{
  "vocab_size": 8048,
  "lr_head": 0.00881,
  "decay_shape": "linear",
  "train_tokens": 629700000
}
MLP neurons of a small language model. Each row is named by its layer, matrix (up: input weights) and neuron, and shows model dimensions 0-191. Each number is 128 + 32 x the weight over its row's rms, rounded and kept within 0 to 255. Numbers have three digits each.
Before each neuron's rows, "fires in" lists the words (lower case) most often at its 100 highest values on Wikipedia text that the model never trained on. A number after a token or word is its count.

fires in: "of" 56, "area" 9, "at" 5
L12.up300:111185047147148101205138091148129171139124105099154117131119133106104151100100096132095072074101106143184104104147126169138122175156150089135137123081145098129153113176091152108190155049091088110128168167172126137159182110096128134092170187177120102112146145158140132124164144135100076033102104126108117121128186116158141140107106126103192119104139097165107088063129192087129110126133169116134163164103129180098111162240164049166180115120117096106121147142160062121149124116120107126104194128140086160120145120112104131133167132118082139114135112099104139151136099116131094145

fires in: "de" 44, "van" 17, "los" 7, "von" 6, "del" 4
L15.up234:135147095087198137160118163161157147118202135096108115202053167128095146065085111075145139093125049141108118111139131146058171151139137119121082161154125138097128113103106101143116154097134116123137107104114143165103151164058121133169126103111104060129104131182122165104105128113096148088136121128143130152133184161124176134053175114125156099117075129169130155072179194076107130200112120170123204139134114120099145136131089119128143169143106138106184176154092179163119164147143147138147188111068131102141134142092144120133150098128047089102129101123125122153154078128128156198

fires in: "can" 20, "may" 15, "will" 9, "or" 7, "to" 7
L11.up178:116135119163194132107132188088092100130156147070146105127110141131130126078107176113150121138116174100161130177125118169099097138153140173130087132190123117099171075152018137116125153078176138153184112107116090122136085090160196082106121174119121091129141134165140118079158139113186089174173138120175167092144151136125125143138125166098091125123091028172079103098135121086112178194115128102107156172104084121148100101122144146178190115169193102149118117096133144133178114132089136105122189093107166138143160094129162169154160149123134126149121121093116083103100137046108114120

fires in: "well" 28, "if" 13, "once" 5, "most" 4
L13.up66:140099159125081116167138095198103126144142135111130104180086199095091126061095121156114102090140182109122103136101117163100122169109095165123073175121137146129107148200084174121128105065157131176157150210147095129119092173123195118118177161138067099109118066140154115099143123099130158105113097123156167135155137124109127135101123112109100158129049122164079155109130113156127162143225111187134142165123095137156151077184179155160097095083123131108101099132205127175132117121144088127132156135121166143161133156098164148117127130037096133130100139072150116103102165143094141079

fires in: "as" 90, "where" 4
L6.up605:153153120128106069214112072226114132089121128091089171120108149176121184110125099142167126100118139150110140166074128110110118119174101137116077132153128134129138101156110185135197085011116092177111091110148145134132116164111153118152098172177122095158138118099147138154150126096147163124097118209121107155143102129112150107130097119136152059073075097172092105117158123151116119119134121096113123135113097218171185101115179135134113139123138128107107176095173095145112116136126137164085152098130143148147160109092131144184151092078057139149056144076170093174116134126153156125

fires in: "in" 22, "held" 13, "at" 10, "running" 7, "for" 5
L9.up730:116129085142126114155129151136135160085135173147150161099108114081120143120130101110087125098084130188093131154143122155106145160154159075160118141079117104149235099125135124144093112101186123136123056161154097121121149149114160135067183066101100095159114125118112147066134101099113158171134135129118100141143139143120121186096129123134112099097089129156141076162135177092131135079085145127122132166051117149120171113154102065137083086089185103177153159113123074113081155201024129111131119133142148148162118133121166095162161189081102132136120209119123153166188107180143176142

fires in: "was" 57, "is" 16, "be" 4
L20.up469:164150130107166080164104130119184094115132135166104156152104150130080155109156075159082118157168179144154102195132140161110081087102116104094080141072163095051161160161101114125143132153153142144171090187184147096145109111117063146090120142137147109192137109133107194083137101097152109108141124142126132201089124142139096126063124151094181057120071135177133102120107124117094093140148123117123146097211125143138141082111153107141116107155092056120166130147138161126169081169146128083095125119168113137147122087115148122158102182068155185090182194095121160154095155093121134105

fires in: "and" 100
L13.up633:084149088128098134183136120195148099099168150078099112116072165117135153093103099129173146134136120173155142162126144189143149176135121141142151109096144141066130063129159104135185147129082140159084103115106138150121084134102134136150145120151153125180154110160075137101144030077119121090143159125137138145113173119099117101121125164123130144071125109126088090153102133085143097181174095141069163145094187186113112142110091147123067161124159105144130148097117153109103114149062091109119141097156145119115129190132190149132151105148067005140115188125179059156124143103128125192

fires in: "had" 14, "and" 14, "has" 12, "have" 8, "its" 5
L19.up544:103160151162167101177151117138134099105078058126176110133078109098176127101076118113164153165144146172117101162077111189113151111151137106095110152106167160074159082136078122131120169092094088131161125175145122180109145141150185099125101125193109123163104090113149134117090114133057151153166121140073164124120152142103129150161138157050139050125138092141100122075102117106171141127094148129133142196103113154165144139111163094131111097110186105169125071121140152100097076191150134116089161153131114103145161157133117178111184113199077143152069077110184129175067154099117132140

fires in: "made" 24, "make" 22, "making" 7, "did" 6, "of" 5
L9.up450:110119093081107133143135109115108157132126115110096164119093149108104145157076129067076153153125128156123072107138147096090148117111113115132134202088122115110179164159035168107157135086179122158167086101133051130114138125076135130055142101121080082161074119163135181119119116144129127097171093152061141138114217127146120129094134110154162082086131108175127155098187105115166219160133185126107080100139120115134141166095115138148102099154155128170143163144128103099098097151173137180095114149154119104146145203090171119145151149105123123132155141071155076156145076188158160169

fires in: "and" 99
L9.up456:082212080105162109143130169202133123072122192175095112103150104118102172182090108097137143121059141141152106166147145171165116150089149118157130132120116122136168072112063154099122218133089131185156136145187117160141071104110141105154172137147150125143105097135067118101133088115126139139174173114184151114161141185157131146148134104132106086115139129096148090131097136107157130154130146104155149069057134165118169119214109100131105129118146113156090127110107086124161171132083116115122153134074129085125114155109108115138096082151160102113136209139148078202072100178118112160

fires in: "s" 34, "their" 21, "its" 18, "my" 8, "her" 4
L15.up162:092177162157115127178095177194088105159161130166146159150076107142118172117090144098135158114116120167044150125139114140091144115101083161078105152122106113085112129122111172101186203106145163059147113114152117129150208154134142141069131103117176118138116126160108118147105099136082073147141150104049143133120116171101137191097102127120146176152133143109072075125108143059155113141141123131177173147170121092157129144063150105132156135095131152140131135096144123137152103136115106134096106111116179132013167217118157124115156152095121092088116150123168131105168099147101150194

fires in: "two" 19, "an" 17, "three" 16, "several" 14, "six" 8
L11.up182:122126197160149081154131166161116122171133129149174112172110069138099189138104078130078181138140119135146089104128118105147131116069108170113160160156179097081146056129118114107176080151115072130157099197114124118143135147121162137105147106098031166160052120103139138095175115140153154162093124100156102130132162122146155111059068192171174165116180067162091106149108137118192130131086185107091113139119134135091154123145093118090113105151193112131113141108131114124155119119122161136129128107086109145120135154132165088151183154127100139093055146117117147121146100053114135048

fires in: "german" 20, "germany" 14, "russian" 12, "poland" 7, "swedish" 7
L2.up177:111107192155103117158116137104129133158116155146118130114074132196088151118159131139226160023104180152065136135124119114140160111146170051164136127139160125107170118126107114125143112177150144113145153157151127117162089103135135105171073072174104160167142072122090107110132127135133086084165170117172135117134158136160106161113087094131123100137122158090164106096144106119208109124158143106137118140076128138097117139108195103148128098197157058068117150082146142144114037146160152150149167110119123137097166173107071139055190111138123132130069133133133148150106113105104156072

fires in: "was" 17, "is" 11, "were" 10, "by" 10, "be" 7
L16.up242:062122078148135114088097121139136054136152147132140082172081122097072155086085116116130153148097147136101117156115130158156132127092139143185121162062121141153138092167067171149139156137165122146161115136165093109109160177073151205095150136140099139148157120163086179133135141149062131132047093085163111123146133122100163135106119134166136116112059068166122126050142133183115058159168112158152127149142155088144139111137188096140163096115103113100154134136174166116181092156137097109100180087165105114128124131106160131179223097067104175175129157091161110123132109092120145117

fires in: "out" 17, "up" 17, "back" 12, "on" 12, "down" 10, "round" 6
L7.up176:083138104179146117138112117113173110129128152106159120127114109123093077124144154187120089110137106156166142153110139167160085076135166080135110106053146133151170137118145202142157070082130116134158073121171096180129088136111160096085183100109121026198124126196134121129144137134126190117129089175099163143118136125166104124142066140121120125090098163184123162111150170124104111149157087149146120134145121182121160086125137145106123156090120159159161103113132128117106032194133082152169130112088106191170179131081087078083183145114157116109125130113097150148095107108093189176

fires in: "a" 82, "le" 5
L16.up231:090134101103181116110119170143134148120131118125139117146133093098131138133100104129142128112133120113113165146104129171144127119142151171156163154212160174018208050154109152158103129097132165170142092115200119160083114174079119139140112139134168107114123139090041151142185058134135109160129140121195124180128122137120098104101077151132144117084117097107110059156112155076119116122180150151181153164070116131135150106132153116104097140159083119148099155163077106105120113183167133081151165174085132112070139127095153117153163127088054103071129158124184126071117134162128165098

fires in: "who" 22, "son" 9, "brother" 6, "father" 6, "later" 6, "band" 6
L9.up294:092112129099114150098070192116173121103098134117123112175085188126162122153096128131169127110121120168185148090080148143096199119181154173148132145178179115070176120163140126141180152059180142152106081126107149133109138142127173107169099067102102127092129181105136099071159132180137082075131071164137117142129112112170142088099129126123128123097122133119149125122201156097112143121150126130121186117156133123147179137137128135145120101124129100146109102108145117166132123121112195183129191143122121109147194211075105150096098139085110095108098105057080052083120112095133118205

fires in: "the" 26, "a" 13, "several" 5, "an" 5, "one" 4, "18" 4
L12.up604:122127092159162139118080202172156091145150171119157140124075159156157113167116120135162129083078104143132161098143122098142134080132090083104114121149133158116110188151157148099169083125117142103157095157166131134155196100108138094097172131161100095141113142129171176106142111112160149095180099195107139122135098118147125127091052151094185141111128077142149129137112185095124108179222134133172084165109132066131182095127106062110135140149154121153119130118115103093178127157121179128152199150108092079146177143107128135152143106144078146034037174130128165117159145096117129087

fires in: "as" 60, "side" 4
L9.up430:116149110109138120181136106150090130138158119112078152115154146156154161082116080180062124140094175124135167110088125163114155159150121126129099115121103140151140099192127161137211169049098142152108068055113088125126139157081117119130141185079093118138146120194122126129140095101077148140110130192146135161119076140184157134117105156116157100110164133140156128080159109078108121144171112193172085123133089234133139128120149118127089113112158122202105161158154145135133083172116054178097157057121114119090136189098145096074185126149137095146098138079138107113098151135106150117

fires in: "his" 64, "he" 14, "who" 6, "s" 4
L11.up757:131108117126192150121122127108123129141171175084174108203129145118124119107094111116092164127136139162159087140130115169100116148096169134169187123132151083091114123161080106156113138160116150123175105195185101123131151117129184190032166098112144165136174115115078139098098088151114141144105101195062136158091155126198097147080076146166161171133151080169092073126177116110116122130123109119119174150168132163121107115075143106109110117149167082148134126118134056102113067116120146139142147137163104107183129161115164112116117152085122104107054143112148047105078203085119124098

fires in: "about" 26, "up" 15, "with" 9, "off" 6, "over" 5, "out" 5
L7.up405:110153158097135060143090122133161131160156178166157113103058154138118144150151097134156119056112180171080122186118132185072102103129155099107140156102116064131126156107100127117216163100145117115136128183151126127077135144169151125124159073145125129221113134131127159090124141076069138157121093176098149133144137187137094197138117114101125125124113090161128106110157168100090094158175135114108122135131104206111118118180094097155187107096133073113156132138197076126134077130129112084112156135108157115152123085116174087028136149113110102139131125114095114113127119149125218119

fires in: "at" 57, "of" 6, "around" 4, "against" 4
L7.up437:124160135096110159132122170142110132115108144121145100120108102085115144083083089122167114055112160173202128134089154144124102126163133154100147121134107128071174163122164160102163179094091152140225129168145125124045163141117093171123166144150085092144127098124151166124176131071096166108141115134150128123176161079146134146098114155122114170098125178158146068090097177102131158099132177136172112120105122181048129140157131113108187108163137121109107105147107103109102121115104123172143217085128132118066120091111168129037185172131144145076079139062110100154136146136126166093

fires in: "his" 32, "their" 16, "over" 9, "with" 8
L7.up127:085161148204096159148124140175114124155139174102157159129073130113112115154093100134178116078153187131109117114136117172080111060112139061135185143128122068059140114161108134157166120121128091089161104171224125132121131108116078147074111152158094120114127190147106129095144081131050051155093162149106132136103210134159142142108160154111122143108117077106136094108120116041140146106182115166141145141139175167103143145135149143140157118105102155091112157148133123141113123129113192120121130165127115089104158193105138069067164138101108099138062168108157102161107145074110149111

fires in: "a" 16, "women" 11, "football" 10, "children" 10, "singer" 7, "footballer" 6
L16.up219:136073098160143167135076133154077151127103099112105134155048153124128150110121127126096123094160181150146145162118189149062120061162181081182091174217124144100145076157104119143129141130084144113140120122133118192112160204104136116078121098114094142132091101185113122141153090077134136097107152139128084090115110109218139146122118195088177119128163159211124129104097135128181131092119165115111154186089099098132107085202185158122112098141118097155108099139156142093162149164110189174104144114123116120123140086101120051099154091127155109135115105091116144119141126117160147109

fires in: "i" 17, "it" 11, "what" 9, "everything" 8, "you" 5
L18.up171:121125104139149105127065130152121103140083102136125136142110142113124162199074082129116143131058145143110154133077134137065160155161137141153115169090150176114113075127086170120122208089163119135127113112123098087112084131154095118053130140128037161140136133124102147115135118084148122108127119169147119154143161141167141131114116208146147079107114158156089119053106122129135126133131097105128132167183076197171169147165174124105131096109170148131097112137198223112160069108164066134102149097084178115122131136120129051163141195135105101184108133104146140160098103129097136190

fires in: "out" 25, "end" 16, "bout" 5, "defeated" 5
L6.up526:119108135161122121139112123117136101104116120117135167122094171154090140075118098094191202129112130148136152177078157106104119140157212140143118133122116068113167146116141197075098180121149147112122125156100127151062088184101166122128150102120104101098053119100052145124123113117111144106160109106085120157153061104141126180135114079172129101165138167144136154128147114090107119092171180212087141163171074187230173148124120128134135062161115088152153110119160124151110167123098118088129127091153105189139186096129174115124144077078104112096134133156149144162106098169126176142

fires in: "made" 19, "best" 13, "make" 12, "give" 7
L7.up421:131167105110105122169068140106119122052090160134079185152087116135066142121132083099100179081112134171068149120150152127114070141072162055145111168135095109089147144163077133143160087139135086167161094085162103119109138091066137156071121127165126116192111125143133190145138132092118165085139207099167099168111202124125108173099113194138096115108152122174127140122178131115152188141123126111132181133117124159142120091093154143133111102175136134187164153144156150129115060127092121175052111110161140128146204137133133111145119128168113144089154141070111087139135107111156161095

fires in: "major" 22, "various" 14, "several" 8, "numerous" 5, "adamantyl" 4
L2.up335:093129148156188134173122192096171100129134139181068126117128149132141158127076067087147141100095128141108173168065131091138168205112167140164116144090116123086147121093093174130154126128089133157209076154154155078105105144146134127163148188067128137121101109115140138141136098103156160155071118085129129163138126151106120189092126153144183134118170034106056142164147153123160136140136096136120159213037130110136150065120150121124095127134124106158143137089123078122069115184126083159122129117110127167164162089120120140096131124195124120072139145103131114145085138131080087110

fires in: "in" 21, "at" 15, "by" 11, "to" 10, "under" 9
L9.up8:097112080094124143133107105188106117156125142123181177150020186138148118160100108142091109055129173195075130107155159158043118154113144094081104148151184126134167121108085131100137110144175125061206100170122132166080136164094118198161115130128128087122114135123138153131114144069134073047153124127148139152097162142156114161100128097169194166154073111157075123112141211121131099124167123169118145175132167151101139165166141115122146062114116138164134166132142142102125123130159109157133096111138155139096158154095125107086173118087135146062129126128117093095102102159149117115

fires in: "which" 23, "also" 15, "doubles" 5, "that" 4, "listing" 4
L18.up295:120112032102102137152082156118099151138123130119125189148110191159079122161130112079173148132056095133074172116123136114151101153125176143143138154075137106122130171182141133101102110110197133112121128115085142101075140185098117154114183126162104127142123125146161163082123166110172163116100129125096153173127077041113090170128125142117104126115130148098138070116161154176160149153153130199152090133121069155110082106146126139195117063168175016127105097100131140176161113135138069136164167134130116170178101144098146083148110165134117068142106084146122118155125140107145162121

fires in: "south" 34, "north" 28, "east" 19, "eastern" 6, "central" 4
L2.up82:096108141158080078089128116153131129147113215112084129135127183144133126075198069157132115119128125132078168148099132179169092052120118135086113116110137088102111140094108160123108149143186137147168101138109060106077088123129154124090131143074113072124087068152139137130124137054138145108097138154204154108066091122116092192076100162119126106143186115185167126100146153075138142177129107137119142136186139131054141183168119113155114090147127164096110150132133128137140171166109103103129148076163148100138116210137175110044154169159129102125099130135147110179122094136110119134

fires in: "south" 29, "north" 28, "new" 18, "early" 14, "late" 4
L6.up754:093165169175146085159124110255130094134126195146144153133086177094114083146116094162111142078138140186087112150148128125139126092110136157104053149133112097127132118122105144098152126161153072133117097148114083167142111122121171156116109089084092132193140135160144146137147117110108126136122144129192114139079074127174132162086076102149197136103175080122107112126073199133187115132106154110116150154111120115184086114149147106117160104147192155115125117117093108189149084081125146092145175086098095046103122157138155128088133157113119105120144147107108164165136082070110143091

fires in: "a" 58, "an" 17
L6.up529:134149090153119147151109154139183140138117119132149088129117131098093190168045142133125085134108184116175142140116131106113147116155125148164087194172119088059182096151167121096183152102073144104193134143144133118161112106099141185168126106099119104135121105090117162072179089129066114157117099158097125099116087173153135139139093206116127101071175103138148114105165173119122095151148195092169133131146166138095124065107145163150091180138118112113218151106146146143106117075096153142145150088086151149077138155124093100140190117088039060102122141097163129118128100150138121122

fires in: "8" 40, "9" 14, "9th" 13, "6" 10
L9.up298:122111063134122120120127111130072124069116159177117128127152114165063103073151083088076168162087156124064089209094160110121121151105150097114142123166137158106144146110132166140127129097107132109124170126176132103092106112136216215110165124143139100186119169131155139138111088117135049151081162122128124161109110170123151166114116146132156090085173065188143105094108120102105141082118170104115104165145085188173126117133129122146080128176117126164112174117192097069191106145121086136119155124097131135083163161109132106146158108100131118100132130104098097193058109146094194153

fires in: "is" 16, "was" 16, "of" 11, "the" 10, "year" 8
L12.up523:087130103144142073159097141106085145123177146126140138144142105084059125076131079057096093137090172131167103196083126082084099094089192149139126165156126105122101106102126160135157058142152140130155116127093104113102120143094189151110123109167110111171127148146069131105165159117136146048060162162150146082101179149109129125096136201170182157122103112136091127119108109158119154079139134168127132146058109133139173105166198099126101122142117130167096132154123144149176118163102197085115173089159137201141156116119116131095148125138118100105178161089137112119128158043137115188

fires in: "it" 35, "keyboards" 9, "aspects" 4, "star" 4, "these" 4
L13.up39:084065112112135086179092159112097077169139120186120160111135180181076182141156142142060176103094118198129158151101146132125159182108135173131130155163126130102163086128174101060159200124136146116123123180160091135093116162098163103151099179137110131103077159131079149092123131109121132151119074114139068103128118183176097119165108153153167110134115105154148098123137105142113183083159130143120092137085136114193139116124154090166056088167152125151113112107160105138147194153142120133111158103039123133124139167071097102096114189151159093136094173140154107116116177063112125105

fires in: "russian" 13, "indian" 12, "ohio" 8, "canadian" 8, "french" 8, "swedish" 7
L2.up447:116136138132106136136152148103130088172126157162072129106072170170149136139164172094235147106132123144122154155121129146120159127107145082124116157138226054090126115098093120128086125170122136101147149146211120172066082093144110115119077112099134099135070044125101126136148141150122124157111150169157151134065127168146125147107070099135070104133113085101165051096118134110188144142119122106197124129131129119146139088156231135153115118193139105100130120115140170157137096144135101121114192108077130093116199135143080120087129155153111113107126169141129149122120064121080111143

fires in: "for" 37, "of" 21, "public" 20
L6.up131:170126088164160140177131152182138134134166112069105146187088135105067149115047143107161097063113138152087121149148152136109174110095102085147115160108167082140209112124040143101079131136141077109108129154153173101107161151124149133116087125116125138111134137095119152099124125120056119065097122057120144159090149118161101136134153117075136138133116136103161149068119130120145114077179175128136136095134131126166126107112153111135099114153100060140107182106166088144127117122116205212102144156174111162161134147118170071137196131094081134147086190132130157169160154137103115064

fires in: "an" 100
L18.up529:124135140123135097176133165129152114156092083219180114153097095117139222122094104094145121148121125134179162143122138142163114166123112115104069164105132126094156097153112157137178143144136095096144092147153106113098166139131175148107162122158128105186127149145090112092144094077110145143069135125109153109064133129168119150108124161144206080098151130182084089147068116091139182119163144138146190160118054114095180087096118102135086141104150121095115101074116145140084137129112125189094115080154121126164127106120178090061111185196078122116058130155131163187131123103081125082

fires in: "first" 27, "one" 9, "largest" 8, "only" 4, "vizier" 4
L12.up437:114115118105137134146106098127116134105082124072134039160117149124138111125163054094092163107090134089104170157130153150153148217113110122155126163173209133076126119092182158113170107106167170170102050133164103077145074151102161167138107168093094175099099153154100172088138105129118190124148128157136162154180142057137124130122096140160133140104124114174132126132187182123157155121155074118117128160132139139166161073152109132143130076152127134119148171136130071149125101117125118159106092013146136134093173104112147172187124135104087154066102116137127113156093150136128135184

fires in: "de" 23, "la" 16, "le" 9, "du" 5, "van" 5
L15.up365:122133136143166104109113107152089118148113175165123151139098094123093148106133047111109194068123107099154100152091178150101140164176146113168059203156124120054144104127073159159096103126155157168176116118114083173090112128182125127090113145095120140185102089118146191141182117099133116177123096138166167161136137130129148148068116109104152114085105132156127146124113207088147138180158156145117179122077080120156141139092157135114157156117145060112168138072123149137088146128097115135137170082128127135184125107081114101200183168074086089088156145092157093076114134109153123080

fires in: "an" 86
L19.up513:125144099172088129126125195090175137180130106167172102156115089104130205091086165096123135132118179105118158112132150080146160093138121083076143106097125186078122133131178111082107137144094096129112131159106106136107114141148184209090161119114114080167122086139048139090151106145149088162129176107136107073149169084101058123093095196081137089146105192146073073147099142153167185125144097148163139161125109153178203146113142144105113134159180097099103137143092148143104132113144173149112172125160136123108156126113102089140151193150144092121096109167090187154102134119141154164

fires in: "his" 46, "its" 35, "their" 7, "my" 4
L6.up584:162157135138149150145093151157101098108142153143111155123077110116144151158057127154178163113175183091100123132119117153121144157102097133149136133126133078071143113121118150122172182152096124121138079167195114181087194132131122119089108152140127166163090099112109132150123061131093115116121154087035118129063137203133121176106139059157144171095143106126101035098116172115128124083127169152157171151169136209120149150102169076118084145156170098169131121073141113134167139126127117119065123156124116071134127177124096118123112139097117065104058138086103136165103171073128154165

fires in: "well" 33, "much" 15, "best" 11, "part" 5, "being" 5, "most" 5
L7.up299:152137128107198114207138169134124114128097204192155167126062190125093095114143122131079100137117105155119137136140159149098100117114110113107131133117153093086138139135094150115144211156107140076150153192132167141154075162123218123156112163118118082141114097204066114109140159104131101067151091105069134137113187117107109112100159135122138089138121202176105136133141115110153150096205110156175097144128083150193128114111091115173148114150094148128126115132091133110094119176132134090090119131095131110132142136112140077172095187091102157097113148031193165127117103116129121119

fires in: "8" 25, "9" 11, "9th" 8, "he" 6, "i" 4
L7.up676:106131102119139080177136141164145105108104115185139110133129112136135136171169100096062130108145196151128116140107167150082079177096133125103110115145118089061139103191155156118189150119152115104192134129168114119110145125100203191149156083134133074147154163135101177123182071078061103140074138160157092130065128193120131119106091160101144124068153114143078102097153182161138125089119123100182099173161077121113110142153153103119067155176107109093124122096166130181144162135092114102140141095105136122126142144093133130153183155183117108090066147104186110114093136177147148190

fires in: "would" 14, "can" 9, "still" 8, "currently" 8, "now" 7, "to" 7
L11.up753:112142117138124134142138137151097096102131125078181147100095173153150168138133140159164096120118211143149140171159111140094154111095158107132113096116131133099134120114098143154128209101128117181149125214143142141099204167119153112099140150078213093176113128077129166088130107078066130115177117119109160134138093109153098141064120071058127162093073080147127125090177113069146144162153110118131136107096072153152116088060161143175108114116148066136069143136146157187155091155080110128116167099126153164097167188129170126134149132086132094145129155144113169140054144079110130095

fires in: "los" 17, "across" 12, "washington" 12, "top" 10, "ncaa" 7, "high" 7
L2.up533:091112128155081104200129170136128129112140207104161135150096116127108123159154127111099170112133169144052138122155151145109131086100146088114128142110106087126133141118139121126151117111100063109107122159137116106079093070082149093093129120098126170148122092137104150141151087082065067095048235121153109167055130132145105133112101191102108124138080159119123133087195131133159192120118176123091128114148135126196152111100145115173096112215159117179152157174140152142087164109141166088125179124086152158099153208080097116098155118121138137147097160127134132113100151153086167163

fires in: "his" 43, "he" 9, "her" 8, "its" 4
L13.up143:133140160170143145142085119176072093070119122142099107143101113161107169127136138142132134120149108177115112132120158163122100102144136108144118103137157089122144130124093173111188158175091142150172109183126108090171152126076190109120108133122106146098143190154054135065186082106122110166088083102073103105125136188200099140128127132139166124155123105124062136131123166140133110115158080132143121131111123175108127115140165127170124115109211136087101133097224045118151112136099184202091128140107101115134137164092163116154186134142078082066036113153110145110160180105108134134

fires in: "from" 17, "than" 14, "around" 9, "of" 7, "between" 6, "founded" 6
L6.up674:072127153174100169124127107158180109114122108109116082139086167067124114126027093211129127128116108078155135192160132103093159123132194134133074151122130079125161100151116166136113150065199094106142101127129158174161132222132173108157134173097126097077099142100173126140133097101136058091131115149162169173136133094163124080138139129069147093114086103154070126092089142120155102196220185142101172146151091145109182105118170132122143095132111160160111182102145108122107106128106159161112168079109093150104122141114144123096148126137131126134122132109096147153139087150110092152

fires in: "for" 34, "held" 12, "taking" 6, "into" 4
L6.up711:063176152129101112184131113113125123145153154133166107102063122111110168098126114141129117132148173159088156109161127125107100140113156085109075143072156110091196085098114148093161141172144143172127129082176120147123128178122183087137096110125156030142081124186124175141139140145175137175080126103154122196123094138152085214096126126173126132081112103153169127141076121156137107122165113132159108130136089123163149114130126105097115106159117117151128216119099105139116059107107121165115150133112152069102122105119074140141114220102137146059115150076133179185111149194109136077

fires in: "a" 100
L20.up760:108110128131088078168098159138129121160190178134114072108041162092118093098095041122136107135118183088114187186120131154097148079136121110122110157146150166110138107193115118172161142085142104137164110135152113164121105188119138210106141131106114126133151101114138116130171119117085131104164180157106153170162136094095119126103107143119187128086142138144148157115100187088113099118131185090158145189070122143136156063166198172090118130149139074105087112127095161124083112184131192078103195132070118138100134125123162064123120111086165101152145138122126181104123081136122128101

fires in: "three" 27, "two" 23, "four" 7, "ten" 5, "five" 5, "six" 4
L15.up296:075095105152151105180113147096109083154128168127156207168113165154140138123112161154081184116130055089151159116065120164118113114154101123137149172095155119095150139136136141108186108051142109140113096182155111119069079161135158136087155163117058193171090088179112165061161152116121078140099168134115133229089129141134141156135058144129159167130158115117124129102150079118149105144180150111124156136125104124132156091072136097120129119167117099173171113122122112128164138115110138103127167167139128141121109157116210122147150152132091139076112182105097066117139165081106099060

fires in: "a" 70, "la" 8, "stuart" 4
L16.up767:107166081113112096138087154187187126143123148117164152139063121094198098111140094091103152106133147097154232158090143135103112129135151123122132193167122208117113112158124101148111172117134176158168116109140134139129127099082151143087184149053136165130137102152064145084135155090096123138142106099123163157116138129128135138097054205132132152071084080146083107172084142083121112146175137088106159176124116126140119069138155150157101144111118131101129147110135148083160159144066146090107213144073096148173116121137171080089183122141092098091145193125133128155112093148102125110

fires in: "it" 38, "that" 20, "which" 19, "song" 5
L16.up727:123128114141141119226051133093095122118119119133126119165092175146146113193064134083181105152094152126107199129108128148148120126178161103097125116093218158095141163121088157122084171156154130124195196200115113129119118101121149098095108122088087103127163140141143092109146160130095107112132122184108121142174073141170088202121160151076168084140104133203153100098148194133117124103148146171135131098132118149152126128113096107135136054175199088147097126166127122110114089114146101112104154101093136126102070146118075119123142147169141139080109099092129144112119132057150185132

fires in: "these" 28, "what" 19, "which" 18, "this" 16, "it" 14, "whom" 5
L2.up707:154130119116071128118093138138122098132131114178161164122133152149110190172106104143094165100077117161070142124139132125164113106123150087076165080141136113088165121100083126125161127136131179132228164111082092148148106086127154124150109118107088172142157108123126139040116101147135136184074139184093085105134123197127119168089093172130163076103121133137087111142154200122133200137159148052129127205160086134078106145118148065136107107151188145157126154085171130128142173159150100096097179073148132145145141160104119110142105093148145133171107214082129090148115132105122144089

fires in: "south" 34, "north" 19, "started" 13, "followed" 9, "entire" 5
L2.up81:104142192170146074154135124123208080159095164119152063120056136105135125090133105124164145079087185094138093165147117168128144158132177105157112155125121129112127149097147128081103148097168069152133066106137075109153154080142162094097063153101097154148140077156137133088122136092128163106092139115121189181113147122103075205089126121176129097092136110163134094134120165081218130145147104113132162120150140125107156129141120114132150069164146143139076155139116127172112103132145094131123187096145069148084132199133133139088171153117140105169132151153163113149057054096091135089

fires in: "and" 74, "its" 9, "their" 4, "the" 4
L13.up116:073115073177150126089112127173184092113158177125058131156093144146148156123121087087151165114154159131057154143072123131155098143101121156108158080144125114099177098130144122095205172147112061112127127143163136081091127172108142125132161118139137105118125132164136132140141103149083183167136065091149130110116184157109121185108138174085131099093102127124080121101076154124167170167125173110147115121115090197148124135132183070114141039137163097111102170086167151117148061102121167125148169145117144146093186139145168157055142107118092097157105154114152102146109076090121082072

fires in: "of" 70, "de" 16, "or" 4
L7.up212:120126143160133131131119125169185114128122153101158136115124166143101142148080141127138077095083074137121151138136141140131148119115195105085073096118138134104092150128093248142130118067150150151127111137133135113096133138082181153120082129120185067129072120135131161128149114103146087097096142147160172137132125082110083147112127122058156081168106090172078129089120184047128141164112179145076140125172160163131185154126182027116089145121117118119106139156137118130074145169130133154121159137169106152150188146114155102151124153117103119029158099082159140136144080208112127150